From a checkpoint of a small transformer trained on Wikipedia: 2 heads of 64 (1 for keys and values), normalized queries and keys.
MLP neurons of a small language model. Each row is named by its layer, matrix (gate and up: input weights) and neuron, and shows model dimensions 32-159. Each number is 128 + 24 x the weight over its row's rms, rounded and kept within 0 to 255. A neuron's up and down rows have the sign that makes its largest values positive.
After each neuron's rows, "fires on" lists the tokens most often at its 100 highest values on Wikipedia text that the model never trained on.

L12.gate614 [130 181  96 140 136 120 154 124 124 140 172 122  91 143 135 131 149 111 143 178 137 134 134 129 144 128 100 118 124  52 150 132 114 146 165  87 122 137 112 148 117 116 120 134 158  76 100 147 155 132 161 146 152 112 113 135 128 136 159  73 130 116 110 121 108 112 116  99 100  98 115 164 153 154 131 125 109 140 124 164 144 124 120  97  98 114 161 115 144 117  93 155 177 173 145 146 107 114  58 128 123 172 129 118 133 131 138 142 106 116 115 125 123 141 131 128 115 136 118 139 144 147 133 114 161 126 137 149]
L12.up614 [ 95 150 165 126 146 100 146 105 123 121 134 143 120 121  92  88 129 174 142 128 131 172 143 144 146 107 160 112 116 137 108 140 125 126 120 133 141 139 186  80 152 118 114 132 143 141 127 191 130 151 155 160 163  78 147 146 158 155 107 125 133 176 138 137 106  99 134 144 114  90  98 111  89 114 109 116  91 117  95 111 125 102 111  97  89 127  90  97 107 130 123 140 108 175 128 125 136 108 131 130 122 140 105 122 181 129 109 124  86 142 163 180 125 145 170 153 139 142 142 102 142 114 153 116 106 132  93  95]
fires on: ".", " =", "="

L12.gate35 [115 122 129 103 123 129 137 108 132 120 141 123 132 147 126 136 119 107  98 147 125 135 121 123 106 138 141 138 121 102 116 136 149 153 119 112 142 118 168  77 146 120 118 124 145 120  89 103  95 128  82 121 153 156  96 118 153 110 105 125 129 185 101 141 131 151  84 125 108  73 125 134  99 150 134 166 166 127 110 119 156 162 118 107 173 132 154 112 128 142 141 120 111 148 112 137 149 157  97  92 125 136 157 106  88 113 113  87 133  64 133  96 111 155 118 128 124 119 140 161 131 142 148  81 153 121 115 106]
L12.up35 [180 115  88 169  83 113 130 151 113 128 131 138 156  67 134 133  98 128 149 122 137 129 116 145  90 133  88  85 142 142 142 139 123 146 108 133 137 145  84 124 168  92 130  98 128 133 128 120 148 127 131 132 120 135  87 123 105 102 145 136 128 120 143 134 114 124 141 127 130 160 121 142 169 147 122 107 140 169 107 128 123 126 106  98 159 128 148 113 106 110 173 114 169  92 124 151  74  92 140 129 154  94  85 133 108 148 154 134 101 138 168 122  97 104 161 105 145 126 154 113 131 106 105 111 100 138 111 137]
fires on: " was", " and", " been", " had", ":"

L8.gate612 [119 112 162 116 148 140  93 110 135  90 160 194 110 124  93  96 144  92 141 193 119 134 137 158 151  92 127 134  96 135 103 159 150 119 108 101 116 151 108 111 117  65 158 109 150 111 105 147  95  97 105 112 101 175 108 139 119 130 141  93 118 127 147  96 150 134 103 132 140 106 120 125 136 111 163 102 133 129 143 124  93 107 105 169 143 112 132 128 149 111 100  90 134 169 138 164  96 107 110 104 184 160 116 138 132 142  84 156 107 128 140 140 111  94 106 110 117 153 105 145 124 109 128 144 152 132 135 122]
L8.up612 [141 130 171 182 136 118 145 173 145 106 126 140 138 131 146 131 112 142 131 156 100 155 134 114 136 101  97 134 121 148 144 111  95 102 139 109 100 101 140 127 151 150 105 137 105 129 100 142 154 138 133 126 117 132  68 118 130 138 136 173 115 144  70 130 127  97  94  90 111 164 103 147 166 122  86 127  95  78  96 170 154 120 102 142  81 171 172  98 158  99 144 123 127 126 119 172 145 126 112 123 126  87  66 106  93 112  84 139 139 135 124 105 139 140 131 121 127 115 132 139 127 160 162 153  98 135  87  96]
fires on: ",", ";"

L9.gate129 [126 165 100  97 166 104 109 186 114 111 130 103 124 140 108 107 111  76 135 115 128 154 112 149 119 121 103 123 144 136  76 114 116 163 138 132  96 129 113 134 112 146 145 122  82 172 124 139 125 149  93  92  96 118 174 101 109 127 157 121 108 156 151 155 188 126 101 113 112 134 136 159 110 149 107 106 170  98 124 109 129 145 142 170 114 128 132 113 158 124 102 101 151 138 171 115 142 134 141 164 182 152 133 143 154 125  68 117 143 158 100 131 145 123 131 161 132 177 146 166 122 135 138 106 108 128 128 138]
L9.up129 [158 125 154 140 164 114 105 151 117 104 151 115 141  99 107 119 103 142 138 113 186 107  96 152 105 119 114  97 145 188  89 145 109 161 158 141 145  98 118 147 166 141 140 142 131 127 120 136 162 105 157  93 123 140  94 138 147  86 157 167 103 125 125  79 110 199 136 147 152 136 118 114 148 148 157 103 135 129 105 166 164 144 118 169 130 127 103 119  98 124 141 169 106  78 153 122 126 145 113 124 142 186 113 108 128  75  89 113 143  97 140 123 140 132 102 120 104 118 116 124 117 138  92 119 130  94 165 136]
fires on: "=", " to", " has", " in", " with", " have"

L9.gate10 [161 155 150 131 153 131  99 145 106 137 122 133 152 100 143 141  97 109  92 149 119 111  96 136 138 164 135 106 118 135 126 147  91 102 147  79 119 173 119 157 110 133 125 162 115 139 132 127 178 114  89 127 116 201 131 148 118 123 137 106 180 141 156 107 123 143 180 143 153 112 140 106 132 166  69 123 123 132 120 133 148 135 133 133 110 123 110 119 148  76 134 139  93  90 136 128 136 124 117 117 111 128 137 157 178  81 109 132  79 146 126 125 149 163 112 145  77 138 120 136 158 147 137 103  98 123 139 156]
L9.up10 [151 156 106 146 138 105 114 183  86 159 113 135 120 114 112 155 133 108 147 149 140 129 142 125 111 145 146  99 130 100 138 159 131 137 112 145 148 152 137 181 126 100 186 171 118 168 107 102 125 107 142 128 158 165 114 144 143 152 173 177 124  85  76 119 125 115 179 153 105 160 148 149 154 134 139 163 154 104 110 132 142 135 121 110 136 117 157 116 148 117 110 101 119  81  67 142 119 149 148 100 107 109 151 154 118 105 114 113 114 121 117 139 155 138 123 175 142 136 134 111 129 134 120 125  94 154 141 154]
fires on: "–", " (", " ne"

L9.gate736 [124 129  75 143 147 104 119 132 133 157 150 101 135  90 140 139  73 135 138 153  96 136 126 142 137 149 135 110 131 125 126 146 112  95 161 156 142 119 124 179 118  92 115 137 124 123 147 156 127 173 155 104 121 165 145 155 119 120 120 147 156 136 156 123 151 129 122 110 121 101 169 150 134 127 152 107 136 116 128 114 118 157 148 127 103 107 114  94 117 110 128 194 108 150 121 168 106 133 156 156 147 119  77 126 173 145 129 142 113 195  97 112 127 160 112 149  96 106 159 109 132 146 142 143 143 141 131 188]
L9.up736 [178 157 109 117 117 103 137 125 156 110 114  93 137 112 104 117 129 112 140 113 127 129  98 160 114 125 129 112 121 145 152 101 148 142  81 100 125  94 135 127 115 135 168 132 154 169 151  94 131 121 202 107 166 126  99 144 131 139 123 148 133 111 126 153 134  98 137 141 127 168 123 133 117  89 126 148 152  80 128 114 132 104 156 125 187 153 125 115  93 103 173 149 147 131 107 146 117 109 131 155 188 138 142  69 105 144 146 149 118 139 105 116 153 148 162 170  92 141 129 104 114 139 104 127 136 169 129 112]
fires on: "\n\n", "\n", " a", " (", " an", "erb"

L7.gate314 [110  90 149 147 117 120 115 125 133 142  98 162 184 128 132 107  98  90 126 155  85 166 117 109 109  92 150 154 121  95 142 119 116 110 132 129 155 116 154 118 151  86  85  91 158 121 119 130  92 169 131 132 142 163  90 143 129 143 128  57 138 152 147 126 147  70 106 115 112 134 144 137 156 129 127 109 135 120 108 120 117 121 124 148 116 112 175 110 145 150 143 165 119 166 121 141 106 110 115 136 177 146 146 143 114 116  77 111 155 120 137 113 202 148 101 162  98 133 174 120 105 121  78 130 109 115 117  99]
L7.up314 [ 84  91 110  81 120 116 159 140 114 118 148 154 100 140 131 129 149 121 147 139 127  90 123 123 125 114 160 104 137 172 105 126 116 187 126 154 117 101 100 138  82 124 158 120 132 100 151  87 103  91  97 121 107 113 153 146  96 126 128 122 141 161  96 164 140 106 139 133 102  79 169 135 139 104  85  81 126 149 117 108 107 129 130 139 132 145  95 129 139 114 128 143 139 136 155 159 110 148 132  92 145 125 135 121 133 121 134 110 119 133 149 153 126 137 112  84  72 154 150 102 108 137 137 132 138 131 172 138]
fires on: " and", " st", " but", "St"

L13.gate157 [128 148 155 107 108  95 166 139 112 183  73 105 139 120 101 152 141 114 120 115 139 115 133 146  86  91 123 108 144 153 130 145 109 123 134 154 123 132 162 118 153 188 126 140 146 176 106 112 111  92  90 113 142 121 103 121 121 136 112 117  67 125 148 156 142 173  97 109 115 109 142 115 163 174  98 117 178 128 149 131 156 141 102 131 119  88 144  86 185 134 121 119  89 129 116 113 151 153 134 105 153 119 142 144 127 156 101 139 114 139 125 143 148 175  92 114 147 133 148 178 155  96 150 135 130 146 124 147]
L13.up157 [107 159 105 170  94 101 131 116  99 119 114 138 149 130 118 124 133 137 145 121 143 116 164 141 131 120  95 141 143 121 140 121 112 148 150 124 174 144 154 113 103 178  92 170 179 104 102 132 152  95 105 157 141 151 133 139 143 122 106 124 157 150 135  98  83 171 107 124 156 158 130 137 142 185 186  81 119 122 112 117 162 160  77 147 135 147 150  95 123 139 111  98 134 168 117 154 137  86 124  85 146 156 134 111  86 149 127 119 116 126 131  79  98 146 119  85  87 160 126 140 137 101 134 132 139 166 161 158]
fires on: " under", " on", " Under", "-"

L2.gate331 [ 88 146 132 141 118 140 101 118 119 116 152 106  94 213 128 129 118  96 164 123 148 162 168 145 124 163 138 151 104 145 126 151 132  84 131 135 130 114 119 114 126 162 109 137  92 183 130 107 182 139 148 125 115 124 139 129 117 120 140 137 161 138 152 131 168 124 137 111 114 122 169 132 138 137 116 109 113  84 111 136 151 148  73 120  96 154 154 143 132 133  76 142  96 121 118 118 163 135 117 166 117 140 124 126 133 163 148 154 145 102 126 163 114 121 152 114 106 123 109 144 151 105 104 117 109 145 137 107]
L2.up331 [119 104 130 117 127 128 135  95 123 120 139 157 148 104 164 160 149 111 147  82 154  96 152 131 100 160 108 104  83 122 115 122 126 148 168 177 109  98 165  99 108 103 105 141 125 107 144 120 110  98 138  66  80  94 119 134 124 147  49 112 153 165 160 119 101  87 132 145 134 153 172 156 134 111 134  86  79 107 107 126 152 115 123 126 127  91  82 125 160  80 152 128 123 113 141 132 160 166 129 156 130  97 124 162 153 121 118 133 137 115 164 138 126 101 129  91 102 106 114 111 141 149 112 105 125 131 143 132]
fires on: " of", "ess", "track", "wo", "sh", "ed"

L13.gate90 [136 111  89 148 112 129 120 137 112 138  96 168 153 124 132 112 150 134 108 100 131 114 110 134  96 115 128 157 121  99 110 105 143 110 128 112 174 155 131  87 173 117 169 135 121 138 124 136 137 135 113 148 137 156 153 166  99  85 112 148 121 143 133 113 152 106 159 155 143  84 128 207 183  95 113 146 156 157 120 138 116 148 112 110 158 129 134 145 101  95 181 123 148 128 100 170 148 162  95 139 123 161 133 154 148 132 111 174 135 129 116 133  98 136 147 179 101 167 168 105 178 132 156 155 120 110 145 138]
L13.up90 [170  96  96  81  94  76 141  54 145 149 145 137 118  75 102 141 132 115 146 110  95 153 120 117 135 149  83 114 132 135  81 135 126 103 110 125 117 142 118  97  87  76 158 123 126 134 105 112 132  93 151 127 145 129 108 125 151 133 150 114 105  93 158  95  85 145 146 118 121 131 105 128 172 106  83 108  87 158 109 143  90 145 148 131 136  98 100 129 105 117 131 130 132 167  89 145 136  90 113 151 147 104 102 143 126 111 137 111 166 160 105 152 139 140 144 140 160 148 103  96 164 146 113 112 137 101 137  78]
fires on: " p", "-", "–", " and", " kn"

L12.gate389 [158 175 142 168 160 125 100 131 105 157 143 104 152 124 104  93 117 125 114 124 146 126 129 112  58  93 123 123 136 125  79 169 118 150 105 110 118 122 142 103 159 184 140  92 144 118 121 118 150 123 146  94 125 118 110 133  92 102 168  88 129 142 126 132 159 143  88 159 137  83 128 141 110 109  90  66 143 126  96 112 111 100 150 127 129 114 137 117 142 136 101 110 125 108 129 128 105 105 128 126 138  96 108 161 138 112 110 137 134 139 113 166 185 102 128 126 165 117 140 126 142 115 145  80 150 105 140 151]
L12.up389 [126 168 151 118  95 118 100 149 129  96 130 109 144 129 148 147 106 129  94 111 146 123  94 153  98 112 122 102 105 149  99 155 152 180 121  81 118  96  80 122 168 142 132 150 133 117 107 155 125 118 108  94 106 144 114  99 171  96 111 106 153 112 144 114  66 142 113 116 148 159 130 125 137 134  69 112 102 158 170 132 119 124 140 143 111 119 130 106 112 115 135 135  92 131 135 117 137 148 152 100 140 140 135 105 170 129 135 120 166 148 168 133 145 146 108 146 128 142 116 124 146 119 131 129 135 132 112 131]
fires on: " have", " had", " has", " also", "ly"

L5.gate470 [125 141 152 137 107 135  97 138 126  86 113 121 131 105 170 119 108  93 112 130 115 137  85 110 115 143 139 139 110 158 105 127  93 129 133 123  90 142 121 106 156  99 136 147 101 168 130 139 125 131 168 117 103 148 166 154 161 115 126 146 127 130 180  59 114 156 129 114 134 131 136 145 128 125 139  96 146 146 128 124 144 136 120 107 137 182 116 113 110 120 194 127 136 144  71 136 110 104 158 146 155 122 148 157 154 150 116 153 147 133 134 149 145  87  87  97 112 141 109 139 148 125 143 114 109 173 159 122]
L5.up470 [155  79 143 117 137 106 132  86 138 149 135  97 170 122 138 148 143 140  82 142 165 120 128 121 123 116 132 100 140 130 110 123 114  91 114 144 129  86 161 113 109  96 156 127 144  99 148 140 104  95 118 108  96 121 140 131 138 124 115 163 162 164 122 140 125 150 137 101 136 137 164 150 151 130 126 124 118 155 143 136 100 136 131 131 149 165 136 107 167  70 126 165 109 144 152 161 156 129 106 120 108  91 124 129 145  88 132 111 122 129 127 144 140  78 111 124 127 145 102  84 138 118  75 143  87  84  99 162]
fires on: "ess", "sh", " report", " leader", "iy", " study"

L11.gate520 [147 145 176 121 125 155 109 132 188 132 166 113 143 140 105 103 111  98 102 150 106 173 167 147 128 141 164 121 122 124 104 146 125 154 140 137 100 128 114 145 156 148 137 166 100 121 131 160 112 103 147 115 119 118 132 154 144 177 123 124 170  60 131 141  93 156 105 181  92 164 145 163 106 150  89 115 145 126 124 123 165 118 137 154  79 118 113 119 119 141 122 143 144 130 144 124 130  93 103  88 185 161 157 130 147  68  99 147 132 123 123 158 120 164  78 141  89 133 103 175  84 118 148 107 133 125 117 117]
L11.up520 [155 142 154 148 106 116 133 148 130 131 147  67 100 146  97 111 125 154 130 132 147 148 125 165 133 101 148  85 134  89  78 144  91 158 161 116 159 166 141  81 126 140 142  82 186 136 133 140 130 134 173 136 123  88 134 143 132 135 116 130 124 120  66  99 125 108  93 125 134 131 139 117 106 112 117 148  83 109 121 136 162 101 162 116 100 100 117  71 151 115 155 122 141 111 131 112  96 115 113  98 145 130  92 136 156 112 161 111 126 120 133 148 134 161 162 123 131 177 117 103 119 163 128 102 135 137  51 100]
fires on: " =", "\n", " \""

L5.gate117 [130  94 136 136 157 112 152 102 131 129  92 123 132 141 131  76 130 141 127 151 147 111 116 113 141 157 162 100 132  89 119 107 112 105 147 115 128 145 122 117 137 151 138  80 127 123 141 130 119  95 150 137 132 128 150 151 105 107 113 154 116 169 181 151 105 164 159 113 168  86 183 145  92 123 104 166 173 126 148 119 135 172 155 133 176 128 119 140 168 179 114 143 127 128 127 102 110 130 147 141  93 156 116 112 142 146 110 118 172  99  71 141 202 153 133 120 110 107 131 108 154  98 128 168 115 156 112 132]
L5.up117 [ 95 119  88 111 184  84 121 156 109 115 108  76 153 131 107 139 131 140 138 135 137 130 130 122 126 124 140 149 129 143 102 133 105 143 156 135 152 162  91 104 149 123 163 116 118 161 118 157 110  96 119 134 150 140 123  94 117 145 118  99 129 135 137 155 158 146 112 130 136 139 163  95 117 175 103 131 111 144 112 125 198 135 128 154 126 155  73 162 174  93 155 118 150 124 177 103 163 169 114  94 159 128 104 152 136 143 104 174 142 143 126 142 147 155 135 153 151 140 109 171 122 131 117 137 145 120 134 115]
fires on: " by", " to", " from", " with", " of"

L12.gate474 [162 106 134 119 170 125 122 153 121 150 124  73 107 123 134  80 114 119 110 143 126 132 125 112 105 151  87 121 116 118 115 125 129 140 102 133 113 140  99 116 151  82 111 103  76 159 112 123 123 145 117 125 116 175  82 126 139 104 129 130  92 171 115 102 159 153  96 134 151 103 150 127  87 141 128 100 149  82 128 118 124 120 100 147 120 159 141 164 107 135 134 105  78 126 103 124 180 122 134 101 148 164 150 152 146  81 160 141 135 199 108 130 113 151 118 137 140 120 103 114 106 153 107 136 152 104 159 155]
L12.up474 [113  85 138 142  84 102 148 120 113 117  98 147 157 138 128 123 129 125 145 107 141 128 152 142 160 112 105 149 109 127 133 161  74 154 134  64 139  81  88 109 149 132 167 129 124  95 135 148 162 100 126  98 106 103 157 151 130  95 106 114 141 132 169 165 150 124  78  85 105 153 117 118 191 149 136 126 145 143 127 151 111 121 140 130 125 133 131 108 139  90  98 159 147  96 119 135  91  58  97 116 153 105  98 125 119 149 150 123 110 170 138 102 146 101 102 132 120 128 137  99 144 120 157 141 115 178 142 128]
fires on: ",", " is", " was", " and"

L2.gate14 [160  96 141 147 147 129 146 111 179 154 119 150 116 143 153  92 136 108 104 156 171 106 122 177  79  66  93 118 110  84 103 145 150 120 116 119 147 141 158 171 137 131 154 118 121 119  90 125  84 101 122  86 122 116 150 159 120 120  93 141 129 122 122 112 147 158 116 112 121 138 142 133 128  71  91 156 172 160 148 143 130 131 172 101 179 105  80 123 178 143 100 123 126 110 144 116  97 113 119 130 145 141 136 165 133 159 145 121 151 114 138 121 153 149 109 142 108 125  90  91 125 113 131 140 108 140 112 128]
L2.up14 [112 137 143 101 155 127 134 160 102 135  88 120 133 105 123 129 166 144 123 172 143 149 173 115 129 127  98 139 126 118 126 137 119 110 102 159 113  96 122 123  64 122 118 134 118  98 106 170 134 138 154 107 155 113 127  87 135 141 141 144  71  90 129 128 138 137 137 139 123 124 151 115 122 101 138 147 122 135 134 110 107 167 114 139 123  98 118 134 139 110  88 103 144 156 146 126 118 141 105 132 113  89 132 155 112 126 125 162 137 115 161  85 102 116 172 141  85 145 116 142 177 160 154 113 133 146 192 153]
fires on: "5", " of", " to", "le", "3"

L10.gate621 [149 169 180 133 121 159 178 120 118 147 133 119 142 114 113 138  85 114 104 123 132  72 121 133 127 182 107 151 139 110 137 169 145 141 150 124 132 143  97 156 131 148  68 131  96 141  99 156 123 109 117 135 124 123 117 139 159 141 151 123 104 108 159  95 129 108 139 148 105 192 124 129 122 139  89 109 158 107 122 108 121 138 109  80 116 120 126 132 103 148 128 130 166 153 157  98 119  91 132 131 140 122 149 102 149  96 129 109 122 117 157 114  94 156 127 145 121 175 135 125 159 141 111 139 141 128 146 120]
L10.up621 [ 94 137 168 128 121  93 152  93 106 127 177 101 177 163 128 116 122 141 148 144 155 115 124 147 117 137 109 150 128 111 126 202 124 138 155 135  88 153  80 126 147 141 112 150 135 120 154 121  81 113  79 127  85 163 136 136 151 203 141 119 156 126 118 131 176 136 102 115 132 125 104  88 143  99 109 147 133 142 116 115 100 149 121 113 161 123 100 124 121 139 181 133 149 133  94 104  76 126 150  99 125 137 145 149 144 136 165 117 131 138 157 105  85 167 132 138 140 137 175 131 148 147 106 126 134  99  90 128]
fires on: "s", "'", ",", ")", " |"

L2.gate652 [112 127 136 136 110 126 118 155 129 120 105 137 146 129 129  88 114  92 106 126 105  83 112 141 120 121 163 129 123 120 137 133 114 108 140 138 148  94 127 135 126 134 140 117 119 133 120 166 105 119 142 148 102 145 129 112 123 163 172 134 110 136 137 112 153 110 125 172  74 164 148 151 175 127 116  83 151 125 135 113 102 127  67 145  94  79  95 128 117 148 154  73 144 148 133 146 101 114 127 153 141 109 138 106 111 149 105 114 122 100 172 134 142 104 142 188 143 184 146 127 105 102 108 108 145 120 149 167]
L2.up652 [ 94 177 143 134  80 125 149 114 140 134 143 158 101 153 122 109 159 120 147 123 121 130 133 151 103 131 129 135 130 119  66 129 154 179 103 167 133 143 104 151 173 148 117 118 145 159 165 121 167 125  95 121 139 117 130  97 142 132  75 132 140 116 134 144 137 146  92  83  82 149 171 135 120 108  98 120 111 164 173 187 140 164 117  91 143 117 106 133 136 143 134 106  95 136 154 177 128 128 137 109 178 124 146 116 111 160 143 128 144 143 113 160 128 140 129 119 141 127 139 115  86 133 107 134 171 163 146 104]
fires on: " but", ",", "ity"

L9.gate170 [162 129 117 115 108 104 154 100 163 110 126 121 120  95  88 129 100 129 113 121 109 120 115 155 149 120 106 116 119 147 148  95 115 125 103 103 132 140  98 145 154 113 128 138 110 150 126 132 127 101 144 134 108 127  80  93 107 142 137  76 137  81 116 129 142 167 161 129 132 147 152 122  92 193 119 133 141 132 110 148 133 153 185 172 121 107  63 111 132 103 128 105 128 118 122 143 146 131 148 117 139 127  81 130 168 103 143 161 139 106 141 145 152 111 117 158 154 153 122 142 148 136 109 129 108 103 157  90]
L9.up170 [110 139 107 110 128 155 166 156 115 114 137 149 137 165 130 123  88 128 129 156 183 100 117  70 124 130 144 125 138 187 145 116 101 117  98 152 113 141  82 135 139 115 112 143 149 138 125 122 154 112 141 138 131 146 152 142 109 157 170 142 134  94  94 129  93 159 176 142 124 147 147 139 143 131  99 104 144 129 115 143 138  83 138 133 112 172 118 133 116 131  67 104 147 117 121 157 157 168 128 140 125 123 151 146 159  93  94  99 131 149  77 125  98 142 146 133  73 145 182  98 116 135 141 171 181  96 113 103]
fires on: " |", " (", "Personal", "kn", " •", " ins"

L7.gate657 [144 107 128 120 120 130 128 125 105 139 104  80 171 113 131 132 143 132  99 103 118 110 143 135  94  73 133 125 122  84 106 162 108 140 159 145 122 133 105  95 162 134 160 133 160 127 164 129 133 175 152 157 131 142 134 142  91 159 142  91 115 120 145 113  95 156 110 118 111 121 154 155 116 194 115 149 117 135 153  97 112 133 133 124 125  93 141 120 127  78 105 168 150 154  93 146 100 157 124 155 118 160 156 113 107 119 125 135 124 142 106 154 145 169 108 146 170 121 134 132 158 134 157 164  91 108 185 131]
L7.up657 [135 108  93 109 127 145 114 116  74 128 116 162 134 131 107 138 126 139 151 169 172 114 121 159 159 142 129 117 121 136  91 121 129 104 146 130 173 112 155 102 121 103 128 144 112 102 114 160 141 144 119 152 100 153 110 106 130 137 100 163 128  88 117 117  99 120 142 126 115 170  95 158 135 163 154 118 167 118 115 135 155 161 126 181 151 133 156 128  92 123 155 124 143  95 114 125 136  77 147 120 137 130  93  81 130 117 129 153 127 172 124 144 148 151 140 177 158 164 104  66 133 161 108 126 107 136 117 125]
fires on: "-"

L10.gate466 [132 130 148 107 132 122 174 119 151 149 144 101 119 158 118 128 116 135 148 136 176 174 121 163  88 114 111 136 171 111  98 146 145  90 163 126 134 144 123 106 139 104 155 105 117  98 138 157 105 125 181 122 128 135 112 120 138 118 126 110 120  77 166 151 116 137  78 135 143 132 159 118  88 126 133 142  99 104 117 129  82 134 168 139  91 149  81 138 149 142 128 131 116 154 133 105 138 118 131 121 181 168 146 114 116 142 109 172 109 126 135 167 123 158 103 127 142 142 121 152 136  96 160 143 133  87 132 128]
L10.up466 [142 122 139 156 126 102 126 136 104 135 103  86  77 122  91 133 146 118  92 144 132 149  95 145 147 162  76 107 133  83 141 140 135 171 113  95 164 158 116 141 149 144  90  99 129 119 173 164 129  96 148 119 145  96 104 152 107 107 131 110 121 114 120 154 101 114 146  98 173  88 174 123 147 124 149 155 118 101 113 155 121 138 142  69  92 159 151 107 143 171 130 124 101 107  87 142 142 111 131 119 121 123 118 120 117 111 153 111 134 124 117 162 137 154 145 145 134 113  99  89 120 180  90 148 109 112 132 128]
fires on: " |", "-", "\n", "bl"

L8.gate514 [139 136 108 141 157 107 133 119 112 179 115 121 145 127 105 114  91 117 152 143 115 106 117 167 106 158 132 134 145 122 134 160  86 147 140 121 147 157  95 145 100 134 134 102  86  69 125 118 151 160 120 164 144 123 155 182 131 189 154  99 120  89 151 160  99 134  84 159 131 115 149 120 143 193 103 130 104 131 112 116 137 111  98 136 122 127 140 111 110 144 187  99  80 107  98 122 175 127 124 111 156 137 111 178 108 104 109 139 105 119 154 127 150 159  96 122 109  78 127 128 119  99 164 141  77  96 149 101]
L8.up514 [150 123 139 137 175 138 128  97  94 131 112 140  87 121 136 143 141 122 111 134 111 134 101 170 159 131 145  98 125 120  95 143 148 166 119 108 149 157 146 146 134 156 150 160 136 103 117 168 157 124 123 149  84 130 156 175 133 103 118 170 154 105  88 109 103 110 123 138  90 132 117 131 116 129 144 139 120 121  89 112 104 126 159 113 151 125 168 128 102 150 105 110 155 116 127 108 159 110 138 169 138 155 127 132  87 112  80  99 149 158 133  94 124 101 107 134  81 141 146 161 112 136 175 175 157 131 120 145]
fires on: "C", "-", "c", "S", "–"

L11.gate550 [159 144 127 173  95 101 162 121 148 135 152 129 161 124 104 132 105 105 122 141 113 156 146 115 164 145 106 124 156 149 138 156 142 142 148 128 165 120 150 111 110 142 102 136 156 128 130 130 142 110 133 150 109 149 142 151 113 165 117 141 132 122 128 142  82  86 135 181 116 107 142 165 104 117  92 130 101 112 129 144 144 120 119 172 140 150 112 145  99  95 138 103  83 118 106 123 124 137 112  73 138 141 146 136 148 140 105 128 120 144  88 140 104 124  65 140 127 124  63 166 139 110 134  98 130 118 129 111]
L11.up550 [134 122 133 117 151 109 115  94  94 104 161 133 119 116 151 119 115 110  92 123  91 137 129 128 131 152 126 130 117 140 111 133 106 152 130 114 160 161 157  89 143 102 152 134 144 171 141 139 128 117 153 182 132  98 123 155 114 118 117 177 108 144 161 129 120 153 175 134 141 161 171 131  69  95 116 167 113 154 139  97 157 103 152 120 137 142 151 135 135 101 152 131 156 124 137 125 109 156 128 124 144 103  87 141 148 139 149 168 130 173 110  84 135 144 151 131 135 146 113 125  89 111 136 124 133 122 142 135]
fires on: " one", " =", " two", "-", " a", " four"

L10.gate280 [183 108  90 128 111 158  80 143  95 137 100 103 126 153  97 147  96 116  97 141 137 122 104 119 119 126 154 129 147  90 162 136 114 155 102 107 141 135 151 122 150 140 120 169 156 146 160 155 116 154 122  96 150 148 108 125 116 127 107 124 116 141 131 166 123 140 120 118 122 146 141 150 136 177 161 118 167  99  99 126 152 100 146 118 100 154 166 122 155 124 158 112 130 110 137 104 146 102 110 153 137 161 138 155 110 141  98 103  96 146 116 126 169 124 161 155 140 172 117 162 138 100 178 157  87 136 163 103]
L10.up280 [128 139 128 165 164 168 114 129  92 118 115 146 110 164 136 143 124 145 131 103 143  70 109 140 105 126 161 116 101 136 155  98 112 145 105 159 104 133 117  80 129 111 132 111 142 121 164 133  98 169 160 148 148  95 102 148 134 108 113 150 165 147  96 106 116 127 125 111 150 174 183 106 111 121 123 124 104 140 143 121 115 112  94 189 161 142 139 125 148 121 145 137 163 122  83 131 128  91 182 138  93 165 113 104 156 164 123 153 115  80  94 140 173 169 131 150 101 125 131 113 141 162 122 127  87 155 118 157]
fires on: "-", "f", "bl", " expl"

L2.gate482 [ 88  96 143 149 115 148 125  80 125 152  91 112 137 135 136 165 129 127 152 144 105  82 142 142 131 117 158 106  88  91 113 121 126 153 103 175 133 146 142 149 147 145 110 114 141 115 125 165 126 130 150 119 118 147 114 138 117 111 117  89 136 122 169 143 132 162 102 120 159  52 162 102 109 147 152 105 107 162 158 170  79  83 125 113 151 130 144  82 139 103 147 179 143 120 140 133  83 134 122  80 137 106 148  63 136 108 109 107 113  96 125 127 201  97 118 120  91 149 120 102 120 112 126 134 134 136 142 149]
L2.up482 [118 130 138 130 122  85 136 140 105  89 128 140 162 152 122 140 150 118 128 139 150 148  87 172 142  95 168 133 110 115 158 114  58 122 125  63 143 155 132  90 126 134 128 141 132 111 141 137  92  55 106 102 120 142 144  77  93 154 100 135 157 156 108 103 101 143 102 137 100 150 139 103 111 103 108 116 102 111 121 122 155 114 172 116 130 151 120 152 117 121 123 142 162 128 146 102 154 119 135 125 117 143 128 126 139 109 128 146 104  89 138  93 140 108 135 128 101 180 130 133 102 178 154 107  93 138 139  98]
fires on: " of", " by", "er", "ing", "les"